Weights of a small GPT-style language model, trained from scratch on English Wikipedia.
Size: 17 layers, vocabulary 8192.
Architecture: rotary positions, no biases in attention or MLP.
MLP neurons of a small language model. Each row is named by its layer, matrix (gate and up: input weights; down: output weights) and neuron, and shows model dimensions 64-159. Each number is 50 + 12 x the weight over its row's rms, rounded and kept within 0 to 99. A neuron's up and down rows have the sign that makes its largest values positive.
After each neuron's rows, "fires in" lists the words (lower case) most often at its 100 highest values on Wikipedia text that the model never trained on.

L14.gate134:45 48 40 14 67 46 40 43 64 52 44 94 52 41 30 52 39 44 57 73 45 57 36 49 43 50 41 81 45 55 34 45 58 63 64 54 54 69 62 51 52 65 54 65 37 49 47 46 40 74 62 60 43 57 43 41 42 25 61 24 39 46 41 39 65 38 39 49 50 51 24 39 50 41 60 61 48 40 61 46 41 46 48 56 36 40 45 66 49 48 64 44 44 34 25 48
L14.up134:49 39 34 31 65 57 41 55 41 42 54 84 37 46 29 49 30 54 56 58 51 53 55 46 48 28 39 57 63 59 49 39 56 59 51 49 49 43 73 38 62 47 53 59 45 68 32 40 51 52 42 68 36 45 45 52 37 37 66 35 43 45 46 35 66 59 46 42 51 53 17 27 40 65 58 52 34 65 53 51 32 67 44 55 52 41 39 83 47 63 68 54 49 52 35 47
L14.down134:45 50 56 36 26 47 44 53 44 64 59 65 34 46 52 42 43 34 42 45 47 48 51 49 31 48 39 65 49 43 67 45 43 34 42 68 59 64 34 38 47 53 65 54 57 52 38 27 69 47 42 24 46 54 51 50 38 61 37 63 55 55 52 39 52 75 50 49 53 36 22 48 36 32 51 48 41 71 47 62 51 32 40 54 15 55 51 51 49 43 73 56 56 48 66 41
fires in: "they", "may", "would", "shall", "not", "will"

L3.gate63:47 69 54 50 44 39 42 44 46 56 58 34 60 75 43 51 54 23 49 59 58 78 62 50 42 63 44 51 50 40 62 44 45 59 44 84 35 55 32 53 39 48 58 49 56 30 59 68 52 39 50 39 53 29 73 41 60 83 54 53 63 53 32 62 42 57 65 42 41 41 65 52 47 63 54 65 52 42 77 40 39 79 43 41 58 66 51 59 62 35 44 48 47 46 41 62
L3.up63:31 60 62 55 62 52 57 54 58 44 48 56 54 67 35 50 50 36 63 48 52 49 49 34 62 25 35 31 52 54 47 59 29 41 31 49 52 50 71 38 49 47 63 45 48 36 32 52 67 43 41 54 48 62 38 55 53 58 51 56 32 44 34 48 20 28 61 51 32 44 44 46 63 66 34 56 39 56 67 52 57 51 49 46 64 36 62 86 37 45 54 71 61 34 40 46
L3.down63:68 53 39 48 39 47 56 45 52 50 63 52 25 50 66 52 37 24 62 40 40 64 58 48 41 66 26 50 48 65 73 28 63 57 51 52 37 64 49 47 31 69 23 56 49 55 57 68 68 50 60 63 47 51 49 78 54 41 65 54 49 62 59 75 45 60 19 52 55 66 50 63 26 14 54 45 41 51 33 42 52 58 49 72 23 65 61 55 18 46 60 50 59 41 60 57
fires in: "by", "of", "given"

L2.gate286:44 48 37 52 31 52 44 39 68 52 45 30 44 58 49 45 47 27 57 51 68 48 62 51 28 54 64 54 47 64 40 36 54 56 43 47 54 30 38 47 44 54 57 32 53 49 44 39 66 29 31 36 50 36 37 24 51 46 72 21 27 48 57 51 48 38 63 40 29 44 45 54 53 45 49 43 42 41 41 29 65 42 41 62 41 51 65 55 33 65 73 47 66 32 66 43
L2.up286:34 46 28 48 51 64 47 41 58 69 49 53 56 49 46 39 54 39 56 32 50 60 59 39 30 71 49 42 50 54 22 20 73 34 47 29 58 47 46 34 44 38 49 30 67 57 58 51 53 54 32 66 69 40 40 56 42 45 54 32 35 42 73 40 44 34 62 25 33 43 47 44 56 44 60 39 47 46 57 33 58 43 45 68 45 37 66 63 50 54 66 41 43 35 45 42
L2.down286:58 40 62 48 58 47 58 64 40 66 49 54 50 46 54 40 61 54 45 48 58 36 47 50 70 62 60 65 58 63 42 52 40 22 53 60 71 59 50 49 59 69 37 54 66 50 63 42 73 42 68 57 59 68 62 52 48 39 51 48 25 49 61 60 47 32 70 46 36 54 40 48 42 38 28 61 61 40 43 67 44 49 43 31 60 46 65 53 64 47 47 53 34 38 43 41
fires in: "10", "0", "000", "01", "00"

L2.gate67:41 52 53 56 59 69 52 39 51 37 39 64 50 38 51 50 50 45 41 60 57 50 46 50 54 53 52 36 50 64 56 56 67 52 51 39 51 67 61 17 32 59 47 45 46 43 51 52 61 50 65 41 55 60 35 33 78 46 54 50 48 44 32 19 43 23 62 47 47 66 37 31 34 72 52 39 46 57 33 61 53 55 47 33 52 48 62 56 31 35 50 57 36 45 13 19
L2.up67:62 60 54 63 63 62 42 42 69 32 38 54 51 49 53 65 58 53 45 43 56 48 61 35 55 56 50 55 45 63 36 66 43 52 40 45 55 59 61 47 51 32 36 35 53 57 54 51 60 42 60 48 63 55 42 39 60 48 54 46 61 60 18 48 18 47 50 50 64 55 34 47 45 77 50 59 39 59 45 77 47 40 54 32 38 44 47 61 26 55 43 60 27 41 24 41
L2.down67:45 44 53 64 63 36 40 53 56 41 63 54 38 40 56 60 49 26 58 77 66 42 40 40 33 51 52 29 50 49 62 57 64 44 46 50 46 45 35 34 29 69 45 55 44 53 85 60 33 62 48 44 49 39 59 55 53 43 53 58 24 41 58 15 58 39 52 61 52 65 57 45 42 72 68 45 42 53 67 51 46 61 56 41 68 50 39 55 22 60 31 26 40 63 37 45
fires in: "signed", "selected", "named", "used", "planned", "famous"

L13.gate570:60 37 42 54 75 46 45 57 62 56 41 69 40 59 52 32 25 49 37 51 72 53 50 46 26 47 63 40 55 65 44 55 67 52 85 78 40 30 73 57 64 43 59 51 70 38 39 54 48 53 58 57 37 37 60 54 56 40 49 40 37 58 59 55 56 40 37 38 58 38 49 23 49 47 45 52 43 47 44 64 64 47 49 43 37 67 59 66 42 69 30 61 38 71 49 45
L13.up570:64 29 47 56 67 43 67 44 50 42 53 56 69 67 41 42 39 42 41 62 33 49 61 50 47 61 40 58 61 68 50 36 51 41 41 47 45 49 58 65 47 35 51 57 35 48 48 18 47 75 55 53 44 44 56 33 49 44 41 39 72 33 47 38 48 59 17 56 48 57 58 35 50 39 35 35 55 50 52 43 62 58 25 52 33 45 47 79 34 66 48 66 42 73 48 40
L13.down570:70 67 60 51 55 42 28 41 52 61 55 61 53 57 31 44 38 46 63 61 59 49 39 62 41 40 57 70 64 61 47 70 60 44 42 62 46 56 39 50 44 42 33 56 64 41 49 57 59 59 45 35 27 48 45 47 39 64 44 36 36 50 34 72 28 54 44 54 42 61 48 25 58 50 57 47 57 39 52 33 45 38 60 56 39 39 56 38 68 56 58 35 42 65 57 52
fires in: "can", "will", "not", "would", "t", "to"

L6.gate609:54 51 40 41 55 31 59 52 46 59 49 46 47 35 72 67 33 43 68 54 53 59 39 44 51 39 63 39 68 53 50 61 59 33 18 53 68 67 54 65 55 71 42 45 37 49 57 59 51 50 55 53 45 46 34 70 59 40 38 51 28 38 35 35 39 53 63 43 57 21 46 47 63 50 38 52 35 41 60 58 32 35 43 27 52 76 56 54 40 78 62 35 46 63 54 64
L6.up609:46 57 42 43 37 67 49 69 82 62 33 32 48 44 28 47 43 52 64 58 54 66 47 54 39 52 45 56 52 50 39 36 40 55 36 43 74 69 45 53 57 49 45 49 58 64 66 48 56 53 44 44 48 44 40 58 45 59 51 68 51 55 58 49 43 75 63 39 43 32 44 45 72 44 39 81 57 58 60 50 48 50 52 37 47 70 54 48 54 60 58 36 63 60 39 45
L6.down609:49 65 48 44 70 44 53 31 54 59 42 56 31 66 63 55 38 51 47 37 42 42 44 30 53 41 31 63 51 55 37 60 52 55 38 57 72 50 39 65 58 57 43 59 65 46 43 27 52 34 53 71 41 44 37 64 61 57 50 39 42 34 26 63 63 48 70 62 80 50 47 41 58 60 36 50 54 55 52 60 24 69 50 52 59 24 39 53 51 53 66 43 41 49 69 76
fires in: "first", "second", "third", "grand"

L2.gate599:38 65 59 57 48 41 53 47 32 52 50 46 45 64 45 48 46 52 38 46 59 62 58 55 39 54 60 66 30 53 52 50 42 65 49 34 61 41 59 32 74 74 61 69 29 39 36 60 68 70 74 75 63 33 41 33 46 52 49 31 50 53 41 19 59 55 47 55 62 25 55 48 43 47 78 43 56 33 50 62 35 42 70 42 53 73 60 51 60 58 58 37 76 52 56 36
L2.up599:45 67 59 45 42 44 38 55 45 34 51 51 55 44 46 58 48 33 43 48 43 49 68 60 24 56 56 69 52 49 46 62 58 37 36 60 52 42 61 30 39 62 35 33 44 63 52 53 33 66 60 59 45 58 51 46 48 59 55 47 33 56 72 29 53 80 43 44 40 35 58 53 44 64 58 24 60 30 52 47 62 61 43 68 48 32 40 54 41 48 71 52 49 54 61 32
L2.down599:61 24 56 41 38 60 59 57 62 60 62 54 38 47 55 57 43 37 41 55 50 59 52 40 45 42 57 51 59 59 58 57 73 49 40 65 54 36 45 58 31 60 32 31 67 62 55 61 34 35 55 25 50 47 73 43 58 28 61 54 52 28 43 80 45 36 33 57 30 79 65 48 45 59 42 49 50 57 56 55 63 56 33 72 41 32 46 44 45 48 69 46 46 22 51 50
fires in: "to", "may", "mudpuppies"

L7.gate165:28 61 53 51 43 48 35 42 45 39 55 50 60 39 46 70 50 32 55 39 54 60 52 58 43 39 32 26 50 44 53 37 39 68 60 64 40 61 46 44 41 43 59 50 47 53 76 42 47 64 33 55 68 49 83 58 45 49 61 52 37 59 28 44 42 58 48 42 56 62 76 57 51 47 50 66 51 63 78 58 40 44 35 44 36 40 46 52 74 38 70 55 60 37 63 60
L7.up165:55 78 42 49 63 31 52 49 13 53 71 36 73 32 37 51 43 61 39 58 57 51 51 21 45 33 55 52 40 56 53 60 60 36 65 51 46 52 49 37 51 43 55 36 49 35 58 71 56 55 54 75 62 69 55 37 47 47 57 32 39 10 46 65 58 47 56 67 40 70 47 50 41 34 49 61 79 59 53 28 37 66 60 25 38 43 59 64 69 59 58 60 59 59 62 49
L7.down165:53 35 73 54 47 65 54 35 72 49 49 51 48 57 29 50 48 26 54 45 29 40 53 64 48 57 42 80 36 40 32 48 35 66 69 47 59 47 48 54 49 41 49 51 59 48 33 47 55 62 53 44 41 47 77 65 18 58 55 73 48 56 50 53 36 42 45 46 55 76 47 66 40 68 74 36 52 72 60 70 57 37 57 46 50 78 35 28 48 55 53 51 23 42 46 70
fires in: "of", "at", "by", "in", "offer"

L6.gate115:29 39 36 49 34 58 46 68 55 56 52 59 38 43 54 57 24 65 41 36 22 53 32 52 46 69 50 46 37 39 55 55 53 49 59 24 61 42 69 48 27 50 64 59 66 61 53 14 38 77 46 71 61 47 34 59 34 67 37 59 60 44 55 28 48 44 35 62 33 62 42 42 59 54 40 55 63 44 48 40 48 53 50 39 57 43 43 25 41 77 63 55 50 36 52 48
L6.up115:50 52 68 44 46 48 36 52 63 20 49 41 41 64 46 55 49 74 74 47 49 51 56 64 49 47 43 71 68 52 65 49 65 63 21 56 33 56 46 73 64 25 60 47 54 43 33 47 47 33 63 66 64 55 44 56 25 77 49 59 36 62 49 41 51 45 56 72 55 54 40 74 49 54 54 27 38 40 47 44 37 40 43 49 66 34 44 52 40 54 31 63 68 22 23 61
L6.down115:54 52 44 54 44 45 46 53 45 38 37 57 44 34 70 56 61 67 53 37 56 48 31 43 38 44 60 30 59 46 29 44 65 31 45 34 49 56 65 59 37 45 38 50 57 54 56 43 53 65 52 49 37 41 22 34 89 52 52 41 41 40 57 66 56 22 65 31 58 42 52 26 68 18 50 78 50 68 52 63 70 63 59 36 47 77 37 61 53 48 46 53 56 80 75 54
fires in: "of", "which", "that", "and"

L9.gate209:62 64 72 25 54 80 66 56 43 23 54 32 42 51 36 56 31 29 67 51 49 43 43 56 31 39 51 73 49 42 42 49 45 28 56 57 38 32 70 65 44 77 49 54 43 60 41 49 42 73 41 41 56 48 65 35 47 51 47 46 59 50 56 43 61 61 33 59 44 57 48 44 58 26 33 40 55 36 51 36 55 77 62 51 30 51 52 33 44 39 73 50 51 10 54 71
L9.up209:51 60 50 36 58 33 49 55 57 39 56 59 36 23 59 63 59 76 34 60 42 23 59 73 52 46 71 45 49 52 50 51 61 37 68 56 56 68 40 58 68 53 38 50 48 28 56 48 37 68 60 58 47 45 47 50 48 60 59 46 29 63 62 61 46 19 61 32 65 50 67 42 63 46 57 60 65 52 28 47 49 63 49 51 62 75 28 58 42 49 37 54 63 29 48 65
L9.down209:64 55 39 51 31 57 52 60 50 73 50 42 45 31 41 40 73 59 69 52 52 51 61 40 67 65 52 28 34 45 67 45 60 34 53 33 58 50 46 46 32 45 48 57 41 45 47 50 58 68 50 56 76 34 53 62 46 50 48 65 51 34 30 43 47 34 50 37 50 46 75 33 71 50 55 44 55 24 67 43 60 44 61 23 49 62 66 55 42 75 32 61 54 40 31 53
fires in: "that", "which", "between"

L2.gate512:39 52 40 57 54 50 67 51 65 51 55 48 63 36 70 76 57 62 48 56 58 54 43 59 33 65 50 42 50 61 49 54 57 45 40 32 55 54 43 70 74 69 32 46 44 74 59 62 44 28 37 45 45 55 50 53 33 54 70 61 54 29 42 44 43 58 21 57 68 73 50 48 47 40 52 47 66 75 37 46 80 24 25 88 62 45 40 30 58 55 44 57 60 30 48 43
L2.up512:52 54 56 49 36 55 65 48 56 47 54 55 60 43 52 62 58 33 47 39 41 56 37 62 47 53 47 72 41 40 56 63 58 49 52 52 63 42 43 24 51 73 68 45 61 63 50 35 63 41 66 51 62 52 50 56 52 57 49 65 35 37 56 40 44 50 39 46 58 46 70 41 47 57 57 62 65 49 68 36 34 58 31 63 66 51 45 51 59 37 56 65 78 48 56 44
L2.down512:21 62 40 60 44 66 58 40 56 73 47 44 51 35 65 54 59 39 75 76 45 50 42 50 40 42 32 52 62 57 38 23 49 61 46 59 48 59 68 75 59 28 41 58 61 45 65 41 29 54 55 41 33 34 63 66 29 29 56 51 49 46 61 56 43 52 63 49 78 48 49 46 41 51 43 62 63 52 46 52 63 67 40 64 52 43 37 72 39 44 50 41 37 39 58 48
fires in: "on", "can", "through", "us"

L6.gate698:40 64 52 58 49 21 52 32 47 72 38 80 46 51 44 73 33 44 47 55 51 42 65 47 25 51 74 46 53 52 47 52 57 59 55 44 41 45 40 53 50 60 54 77 50 32 36 33 51 63 58 49 44 50 41 50 47 53 50 35 50 47 61 28 39 59 39 41 44 42 49 58 65 55 61 56 70 30 68 35 41 52 65 43 42 33 41 62 67 40 64 52 59 33 50 47
L6.up698:43 42 63 53 76 62 46 64 28 69 39 42 75 64 23 41 55 48 46 43 35 51 27 53 42 62 47 75 44 52 46 68 48 36 40 61 65 67 40 57 36 53 41 57 49 54 40 61 43 50 56 50 44 47 43 55 47 54 65 27 51 56 57 72 48 42 41 46 53 49 47 49 33 56 35 60 49 44 45 36 40 56 48 78 72 56 46 63 37 49 54 50 41 56 51 50
L6.down698:36 37 38 52 49 61 38 55 63 47 58 67 60 54 51 73 35 34 31 54 77 52 45 46 43 46 37 58 61 65 48 59 53 48 41 57 57 48 52 48 51 54 47 58 60 57 59 44 32 55 42 26 48 61 42 51 23 47 56 40 56 40 37 44 69 64 39 30 45 44 43 53 53 61 60 38 74 70 47 68 42 49 34 71 57 46 35 51 49 57 57 47 31 38 45 51
fires in: "would", "will", "not", "and", "shall", "to"

L7.gate255:35 56 54 48 42 47 64 44 44 37 48 43 56 49 36 62 53 30 42 70 49 71 53 53 46 38 64 35 64 51 27 81 51 46 28 60 28 52 59 63 37 49 44 52 36 37 37 61 49 48 17 55 47 58 57 24 42 39 55 37 36 59 54 54 52 50 59 40 50 47 77 51 62 46 51 42 74 59 27 45 35 48 35 67 43 61 65 62 52 54 58 68 44 35 83 59
L7.up255:65 40 56 50 24 64 53 50 60 44 49 31 48 73 58 48 52 29 65 53 72 63 61 44 28 38 73 50 60 31 41 66 61 54 48 56 27 51 60 50 65 66 45 72 48 43 64 42 55 51 58 47 50 46 44 58 30 42 32 47 56 43 31 60 50 43 59 53 80 43 74 44 40 41 54 55 61 77 53 45 39 78 39 41 55 44 51 45 60 36 61 59 38 39 38 37
L7.down255:39 36 51 43 36 62 49 36 52 57 36 52 38 50 50 53 62 43 42 62 69 53 50 45 40 56 27 65 32 67 46 44 69 30 55 42 49 50 44 57 59 49 52 39 49 33 43 45 54 38 12 25 26 63 58 50 39 52 68 38 46 53 60 29 72 51 54 43 49 88 65 42 81 64 59 41 67 34 41 30 44 39 56 46 60 57 53 66 52 63 62 41 45 60 56 40
fires in: "by", "in", "for", "at"

L11.gate182:54 42 55 35 68 47 57 59 68 51 61 59 56 42 49 48 39 38 49 57 51 45 51 65 64 56 52 47 44 37 54 45 44 44 51 79 74 53 39 60 51 70 64 40 37 39 45 46 52 33 49 56 79 48 44 52 14 52 37 44 25 65 44 53 27 29 67 56 30 36 55 36 41 29 61 50 56 66 41 51 45 55 40 42 63 41 60 55 44 64 49 50 55 59 56 57
L11.up182:41 15 45 48 31 62 48 65 46 49 53 37 54 44 51 47 43 54 66 45 38 54 36 36 43 60 45 62 50 50 38 35 57 62 58 51 62 45 55 66 41 42 48 54 62 42 42 32 58 39 63 25 65 39 49 30 33 34 54 50 39 53 60 37 48 35 66 36 28 57 46 45 47 35 35 49 60 72 49 47 52 40 40 45 52 46 54 58 62 71 34 22 48 42 65 56
L11.down182:67 48 45 43 31 55 67 31 66 67 44 60 62 40 60 39 64 59 50 62 46 53 57 35 40 38 57 47 31 41 61 44 52 47 58 59 61 67 40 59 51 52 60 39 38 28 60 50 38 24 38 43 45 51 45 63 33 52 44 44 35 59 36 47 59 52 40 45 49 32 38 53 62 20 55 35 34 40 47 60 64 67 42 44 71 43 58 49 48 73 40 69 44 48 51 60
fires in: "0", "1", "2", "10"

L2.gate230:55 59 59 52 56 50 39 46 52 70 48 61 73 40 46 66 55 35 41 65 33 68 45 64 36 54 31 55 48 29 45 66 42 42 41 53 67 42 32 55 67 36 57 55 56 54 56 44 53 36 31 36 53 38 59 37 55 49 34 52 52 58 42 41 36 48 55 36 48 53 54 51 49 59 71 42 31 41 52 57 28 65 40 57 68 53 42 66 64 33 69 23 49 28 39 47
L2.up230:55 69 29 76 63 51 45 46 62 23 59 48 53 33 54 43 51 51 59 36 63 64 44 41 67 38 44 63 37 53 34 34 46 56 62 59 27 62 64 40 74 47 49 42 48 29 63 50 66 56 67 44 25 32 37 50 27 71 41 55 45 38 64 46 41 40 66 49 47 31 28 49 44 61 44 67 47 52 71 46 61 36 49 41 44 52 59 44 71 49 40 44 59 63 63 50
L2.down230:49 39 46 25 64 52 36 26 33 44 46 66 35 74 64 36 62 40 58 28 38 46 38 58 58 57 56 48 70 39 44 60 45 75 51 50 53 26 40 52 44 61 59 56 43 45 31 24 36 30 59 50 59 37 45 51 44 35 58 47 47 46 51 53 54 63 43 50 37 59 59 54 63 36 52 48 53 38 36 77 30 60 64 63 47 49 51 44 40 60 72 57 42 47 50 49
fires in: "an", "the", "a", "given", "only"

L2.gate341:46 46 63 37 72 45 37 34 53 63 38 57 46 61 44 39 67 79 53 45 45 58 54 45 57 52 56 58 48 77 63 23 54 41 47 77 45 48 57 51 50 45 63 54 58 52 37 44 50 24 62 58 60 34 47 47 39 58 53 42 57 44 71 42 54 59 77 19 51 46 49 62 72 53 46 60 39 42 50 53 58 70 41 60 44 58 44 40 35 46 41 14 62 69 46 63
L2.up341:44 46 56 35 44 40 49 42 50 66 49 28 51 52 48 46 54 47 61 53 61 42 61 54 43 60 48 33 40 61 49 55 51 30 43 65 46 48 57 54 56 53 66 43 57 68 56 39 56 56 49 51 51 47 26 49 41 59 36 42 63 50 30 71 45 51 57 70 39 42 40 60 77 83 60 50 48 44 47 71 46 49 40 61 36 72 64 75 55 57 55 52 37 43 33 54
L2.down341:50 46 41 42 39 58 58 56 59 46 57 42 51 33 56 36 38 49 59 52 53 39 30 64 43 75 41 62 38 57 45 29 46 41 71 64 45 38 42 50 61 41 63 52 44 62 48 49 51 38 26 54 47 29 30 54 58 38 40 48 62 60 40 53 34 32 65 50 52 64 29 55 74 38 54 41 56 29 66 60 51 57 59 57 67 59 52 62 40 41 38 65 38 42 66 27
fires in: "championship", "international", "open", "classic", "national", "first"

L3.gate661:49 62 56 73 49 55 43 40 30 53 55 46 60 45 46 53 86 43 45 49 53 38 46 26 48 36 56 36 66 71 54 55 39 32 49 75 73 51 62 53 45 68 28 44 69 38 56 60 40 51 49 43 43 42 33 52 48 72 51 59 23 30 51 38 61 57 41 54 63 56 63 60 67 47 50 54 50 42 60 50 47 60 60 66 70 55 46 48 62 45 54 55 81 45 63 68
L3.up661:39 57 56 55 51 46 39 53 55 54 57 30 54 68 59 44 46 47 47 65 45 65 51 28 30 46 70 54 47 56 62 61 33 38 52 30 69 48 52 37 43 70 45 56 65 32 45 39 53 34 32 52 36 60 56 43 48 42 24 37 52 32 43 51 70 41 54 64 47 44 46 32 55 47 63 43 63 50 49 29 38 56 56 64 39 46 51 60 54 63 64 60 74 44 59 57
L3.down661:30 45 14 41 44 55 52 38 49 60 54 51 29 39 55 51 40 40 24 23 59 46 66 47 47 62 52 78 49 42 50 69 33 55 76 48 35 30 36 57 49 71 48 57 47 58 65 42 47 44 47 42 50 42 50 61 42 40 47 41 68 45 61 34 74 71 53 44 32 56 63 59 38 56 51 53 66 44 39 49 76 48 36 55 71 55 35 56 42 45 58 50 52 31 41 40
fires in: "of", "into", "took", "by", "to", "in"

L13.gate695:60 48 46 64 45 48 46 30 47 63 38 67 42 48 46 53 48 51 34 60 71 69 56 37 31 49 59 55 50 43 48 66 42 47 37 51 59 51 35 58 38 36 76 37 38 45 44 41 56 43 30 84 38 45 47 57 43 63 40 45 53 53 50 37 64 58 51 39 60 48 33 35 26 74 40 38 36 65 57 84 46 55 59 58 49 43 44 52 30 50 37 29 70 48 53 47
L13.up695:50 54 38 26 62 57 58 41 35 54 75 54 56 48 34 40 59 58 66 59 48 56 70 64 63 54 58 43 44 59 42 38 62 63 61 36 61 46 70 42 37 46 46 39 57 51 45 57 36 34 83 62 44 50 63 41 34 78 42 59 25 64 49 54 54 73 47 40 49 47 41 55 47 52 78 20 46 49 73 32 53 35 38 57 52 65 63 56 57 40 46 53 57 54 54 46
L13.down695:41 52 47 63 43 38 45 47 61 50 63 49 55 61 46 43 56 58 44 64 59 59 30 37 47 45 41 50 58 28 51 49 25 63 26 39 47 57 23 52 46 51 62 44 33 62 39 51 67 48 47 31 70 28 48 56 48 38 50 45 60 50 22 77 71 53 59 42 51 55 39 34 52 64 68 57 47 52 35 12 49 51 43 49 45 54 52 50 49 39 60 41 48 51 65 68
fires in: "he", "she", "his", "to", "lee", "would"

L11.gate87:65 50 34 80 66 59 44 48 50 52 27 47 53 56 53 64 41 37 54 61 48 35 46 51 57 38 59 59 32 47 39 41 51 55 27 40 28 65 47 43 50 69 54 56 38 56 48 59 60 53 60 72 41 51 56 45 46 37 47 54 65 50 56 67 47 42 58 63 64 40 69 45 60 45 47 43 38 48 61 50 34 54 57 48 42 54 32 32 35 58 59 26 41 54 53 51
L11.up87:71 52 56 67 52 44 38 60 41 66 54 70 43 46 38 50 54 60 36 38 45 50 62 39 51 38 63 58 55 52 62 50 38 24 43 59 51 42 54 43 59 58 51 38 59 64 36 58 28 34 46 47 58 59 24 45 65 64 52 39 47 24 53 45 26 57 67 57 85 42 54 40 58 38 60 72 49 34 14 48 52 54 59 74 62 38 52 27 49 63 46 56 53 51 46 47
L11.down87:38 58 71 44 46 86 37 46 56 34 44 61 44 62 49 47 63 53 50 43 53 30 29 35 37 73 49 70 66 43 42 40 60 52 60 59 46 44 66 51 41 43 60 57 67 31 22 33 44 27 56 72 47 51 31 64 32 38 46 66 46 63 57 44 55 35 61 67 54 43 62 68 47 53 74 35 62 45 45 29 58 56 50 36 53 49 33 45 50 53 56 59 66 39 47 32
fires in: "a", "her", "s", "his", "who"

L2.gate521:40 50 55 48 62 42 45 72 59 60 39 74 28 43 41 57 46 56 57 46 37 70 55 76 61 54 51 40 59 53 57 55 44 30 45 56 56 37 42 27 58 27 57 38 43 55 77 64 38 34 48 29 58 64 38 75 41 56 47 49 50 46 39 63 47 35 80 52 62 52 45 64 45 51 29 69 52 56 41 47 44 59 54 60 35 46 28 32 58 51 51 46 43 49 62 49
L2.up521:59 59 50 45 31 52 41 51 63 31 43 29 36 49 55 49 14 65 35 41 74 65 43 55 26 58 56 51 48 58 37 40 45 44 73 59 51 51 47 46 52 40 67 63 49 50 48 39 27 47 48 66 64 49 64 40 49 46 42 55 50 50 58 63 39 40 81 45 73 73 48 45 55 51 17 38 74 32 51 40 54 66 42 75 42 65 61 32 61 51 59 46 53 64 58 39
L2.down521:67 51 28 57 35 33 43 68 65 46 32 44 32 52 32 43 58 52 43 31 38 55 21 71 30 56 37 56 25 44 45 51 59 35 50 53 36 61 54 47 56 50 56 54 38 45 50 51 44 47 44 55 41 58 47 41 66 21 61 55 48 64 35 54 42 72 64 48 45 51 59 23 51 79 40 27 55 31 71 58 39 33 55 43 46 66 52 40 31 31 41 52 48 38 63 33
fires in: "national", "main", "international", "premier", "annual", "nationality"

L13.gate612:51 42 64 62 45 52 69 51 65 46 45 34 41 69 59 76 49 37 62 45 56 68 73 14 43 54 47 62 65 43 47 31 60 40 46 44 51 43 67 49 46 72 35 38 35 56 38 54 44 41 54 69 46 52 50 34 44 47 46 46 52 39 53 53 53 65 40 41 68 57 25 56 29 36 51 49 47 61 32 24 47 65 23 69 53 54 47 49 40 54 49 67 50 55 39 48
L13.up612:42 36 41 44 49 47 48 23 60 58 42 45 40 42 59 87 60 35 61 50 74 66 52 64 37 53 60 57 59 44 53 58 33 49 40 48 46 47 64 36 58 60 46 36 33 45 62 30 47 41 28 49 39 27 33 49 63 34 52 68 56 75 61 50 37 63 57 51 72 81 50 28 61 50 54 59 55 45 43 64 35 42 64 51 42 54 40 37 25 65 43 80 77 36 53 57
L13.down612:61 42 46 51 35 52 36 61 61 38 47 40 59 48 38 40 52 24 47 54 38 50 53 42 52 59 50 56 59 63 46 47 52 63 44 54 37 53 47 61 67 58 46 73 36 51 41 30 49 37 45 54 34 63 60 62 67 46 62 45 63 15 65 65 41 51 60 75 50 67 36 41 38 39 56 61 48 62 44 66 76 64 44 34 50 38 65 51 59 47 48 72 65 45 55 51
fires in: "on"

L7.gate30:55 60 53 45 61 50 59 26 43 67 49 17 49 55 45 57 52 47 47 42 36 49 56 45 64 34 67 38 43 47 29 47 34 43 37 63 60 66 34 43 64 30 39 43 48 63 49 64 61 67 55 58 23 27 35 52 64 39 57 51 31 48 36 56 33 61 51 32 57 60 39 40 40 57 65 63 33 56 66 68 52 48 67 53 37 50 55 44 44 30 64 41 51 48 66 51
L7.up30:67 19 35 38 46 54 39 60 51 56 59 54 40 31 63 71 47 39 53 41 54 55 68 44 72 35 52 49 51 65 42 27 50 58 46 54 64 57 60 56 56 49 50 55 61 58 40 38 71 59 62 64 32 34 44 08 45 62 37 51 59 38 51 60 51 44 63 41 59 47 50 33 56 45 29 52 55 46 46 43 49 52 77 75 61 52 52 48 53 56 43 51 64 50 62 67
L7.down30:37 51 41 61 60 48 48 43 53 41 47 69 40 66 33 44 49 62 47 51 60 55 70 59 48 32 44 47 58 34 63 54 49 31 51 23 34 39 34 48 28 70 49 56 35 50 43 34 50 31 60 27 39 47 65 56 60 60 45 68 59 39 47 53 44 40 55 71 55 74 64 44 39 38 49 56 54 38 49 33 49 50 38 70 34 60 52 60 67 47 61 37 53 49 42 50
fires in: "his", "to", "with", "s", "its", "the"